From a checkpoint of a small transformer trained on Wikipedia.
Size: 11 layers, width 256, 4 heads of 64 (1 for keys and values).
Architecture: RMSNorm before each block, rotary positions, no biases in attention or MLP.
Training: a variant of Muon for these matrices, 362M tokens, 11045 steps.
MLP neurons of a small language model. Each row is named by its layer, matrix (gate and up: input weights) and neuron, and shows model dimensions 0-95. Each number is 500 + 25 x the weight over its row's rms, rounded and kept within 0 to 999. Numbers have three digits each. A neuron's up and down rows have the sign that makes its largest values positive.
Before each neuron's rows, "fires on" lists the tokens most often at its 100 highest values on Wikipedia text that the model never trained on. A number after a token or word is its count.

fires on: "h" 97
L2.gate289:514542454556545471499442537495441457529468510489498505466505497487553488508507517521483460486521522490508511514487489494471500504565480518536472473520465492473478498553486500525497485508531466477476451513500487501501492480482505542516460530468508522482461542495509488495522472540539515540
L2.up289:506486496499475496457487509514467505503490471498490495542512502462473514484511502523540525492554499539517528473521500523485485510472511467530505471440520456530547498528497500486498502505454543533491506471489487494500514506464529476490553472538476473518524498479525479531443492490521509458

fires on: "ed" 20, "e" 11, "t" 10, "ing" 8, "ain" 7, "et" 5
L7.gate333:482489475501495474480531546528501500494500510453479535528478539499524495493501496488508511503516532449473419494482507525501485544471444506512535494521476476504511501499476492457482507491530510496490487491480492503504516526465488460535470524487507485498488512508520510515508532519494508534
L7.up333:488516516500495448476490503480519462538469531506485480496504514487512498475470503464493471516515466492498517522522477516504468516508481494506498509526481490507499477501513505423427526543514512518475515495485487508516466477497534504524491479491514487514500510491497498573476473437540494496

fires on: "et" 14, "z" 14, "m" 12, "t" 8, "em" 7
L6.gate206:487507507523466507490514507483554524574499546515498570479506492499541538456538505507494509508506530476460500480488501501516507510517470497452461468500489459481513463470460495419470474497519545496532506489494478527559499516447487468482495536518523508473534507547520512526446460510492499450
L6.up206:508507523538505451472543499511488510506508526525468528530479528481515525466495497522486518498539493540468507514539511549512512491496508473508523555493509471480524466470494485523476498509512547506515517465487509541501484489490511468523507458509512556494445495515476508504512454478500553496

fires on: " be" 15, "ar" 10, "al" 10, " was" 6, " is" 5, "===" 5
L8.gate57:509517504505517499491494453550485530492501518516492545514532511514517512503514494528518479549489506494482477494511536514514547500514498528526477457497432507486546504497471474503454531475516502465521466490512508525503542518511494472495518486501517501560516486487500482531440547498498574470
L8.up57:489502454506477503473538470528473455463540523506506516484522504510540559481531483445493483510510531480524534513495509447554489484500484479531505485467523443466472468488502561502475504518499501530454542460452512489485489511443513513526528460502542537494515521515501494514479518454492489541

fires on: "===" 41, "l" 40, "in" 9
L6.gate312:445542474522490513491513492502471520485483498520488512515496495487546503523497479504528500548522545525493506460469479469524521523493441546515494464543478456498501464521489484454485470473528481506526469514524484505528492516509495478451517494512478511466478520518525490552465502519521513477
L6.up312:474486463513463483487486510508523519492492499460501529482545482523516502471503465495533481531523510504462528494508512461484508494497480544502480502524458522531506464502531512494534472508507515523492535526494480505491515551468499449473498495457492493487513524470531513509492491481475509531

fires on: "et" 49, "x" 15, "t" 11, "st" 11, "ust" 4
L2.gate438:511499469494484488513515511529549479520475495504469485480530487546518458517450538510556524506502507462469505529504510527509467538500459514495525525506488521544506510513508533462490489544567476529467477479482520535521465471512500484479489444464518480527470489499472496483486508475514548493
L2.up438:491472535472487484525519530469507503488494511475498513508512506529512481498495497516489490530481473477478534529502479519484509521490500512513503491491519557533543492509525514481454479542549439513479496543454494529524482455496479487467514509495534481500522493493525488502485491439486517497

fires on: "," 28, "0" 12, "um" 10, "E" 10, "ol" 9, "9" 5
L7.gate372:444494523489492474461502486476529504507511489533525529489492505492464497531533435478495543527500472518441525514480493491441537540504491492488488469463483477492498499500482470460481483505527517542494474465505475513496471491508478546500489497498522477496520488522527509465478523497504461488
L7.up372:475509470522500531505525479470521488514463467467468531475479477573510500511509459480480489473496438526486513487541517479492488462527475459451518465502454487474475478551500525502514479461497532515474557487481512498507558469508499488458508484469497521541544495507510491518525509520539487498

fires on: "er" 17, "u" 16, "i" 13, "im" 9, "in" 8, "n" 8
L7.gate592:502522460536480541435485476492523510521511506523510472553467517486491477523529473519502536501523513490539500481530501508525499540474477508545532504497490518539522451500468520505520470524537514454493481471486493481476500501497489514460502480479500495478504528534451474487475488498512487458
L7.up592:492494512488514493478527450521506483494499477469507497480509508471513498542510490553538474536541483514467502461503550528511519477480472503521516499503475485548519502534523491507498504460518496478496557545498480517504506506462526531512523491483470513473493531506518520504462509469501471507

fires on: "===" 61, "|" 29, "s" 6
L7.gate664:491510501491533477512505545488462533507505542494500458495501499511506530515484487521496490505537558499507490529489447522483481478505444534459444489509460527507500473468461479475474484451501531503493524473516482451447496494502490479467452531521520480481516523495507494486490509515478452493
L7.up664:501491486489493459482484534483465528550485522499547519466504499516523523510521509510534495525493490488488471520481514485501492519491440522488514528502498518497519500486479509513494507520520489455510514530489458462475502540481494466513467482490493514522504482491531509529476486509536485467

fires on: "-" 24, " " 20, "9" 13, "1" 11, "so" 7, "0" 6
L8.gate407:482557523476527494473520501492550506480493509487495489488479533477502505474538490470442503452573498467458460503482469503490474500524528472518488496515497484538458478461497477465506493490458467538540514495481459521472505504495479537504486471487515485505541497509532523495471478511494500493
L8.up407:474502497489514468493493505503536489510488516533494493487542485518508486471477465466510488511470497465507473514510520513510474475548448485460510480464547519551503536501514522516522480481471519478517527503480487508513519494483514542504506536540478497490455508525524516548524517483545516494

fires on: "ra" 30, "h" 19, "r" 15, "w" 5, "l" 4, "re" 4
L7.gate76:493528468491518484519508500511517454478490468502471492502493493494475500496493535489516451507522496503509481565464520477468509451516526510507465476501486522513488535553529504484499526520526509519495509518503520507503534502481539505491481551525498538480508541515550540483509495519494485546
L7.up76:462521452489485457511531504490529521514500486513501541500484510479513521518498531509521520501563493512512521454482473493517536506417452484505522484515510517510521455490456506505481491510472525490516500509492540516483482472458559490496480480507499485467485501480524547509509521488475550502

fires on: " Ch" 35, "th" 22, "h" 13, "b" 9, "ub" 5
L6.gate620:523516471475496466430478493500478519494475496514516477511569494493462487521496482507504466481467503528474485508460521472477513461486484492502483467501546497536502481541511473478538522494505512506438471495486500486520461470483484518522499501516471551435521545496501474523502499480522493512
L6.up620:523497503494498500522480524526453500468534509545512480517526462456497510528491530520497487522541500496534501506503486511502481511460504455521480500498495481487551511467496448484487496520516491490497510532476491477430518470448478535490511478463477518512496499464526476522455509467525497496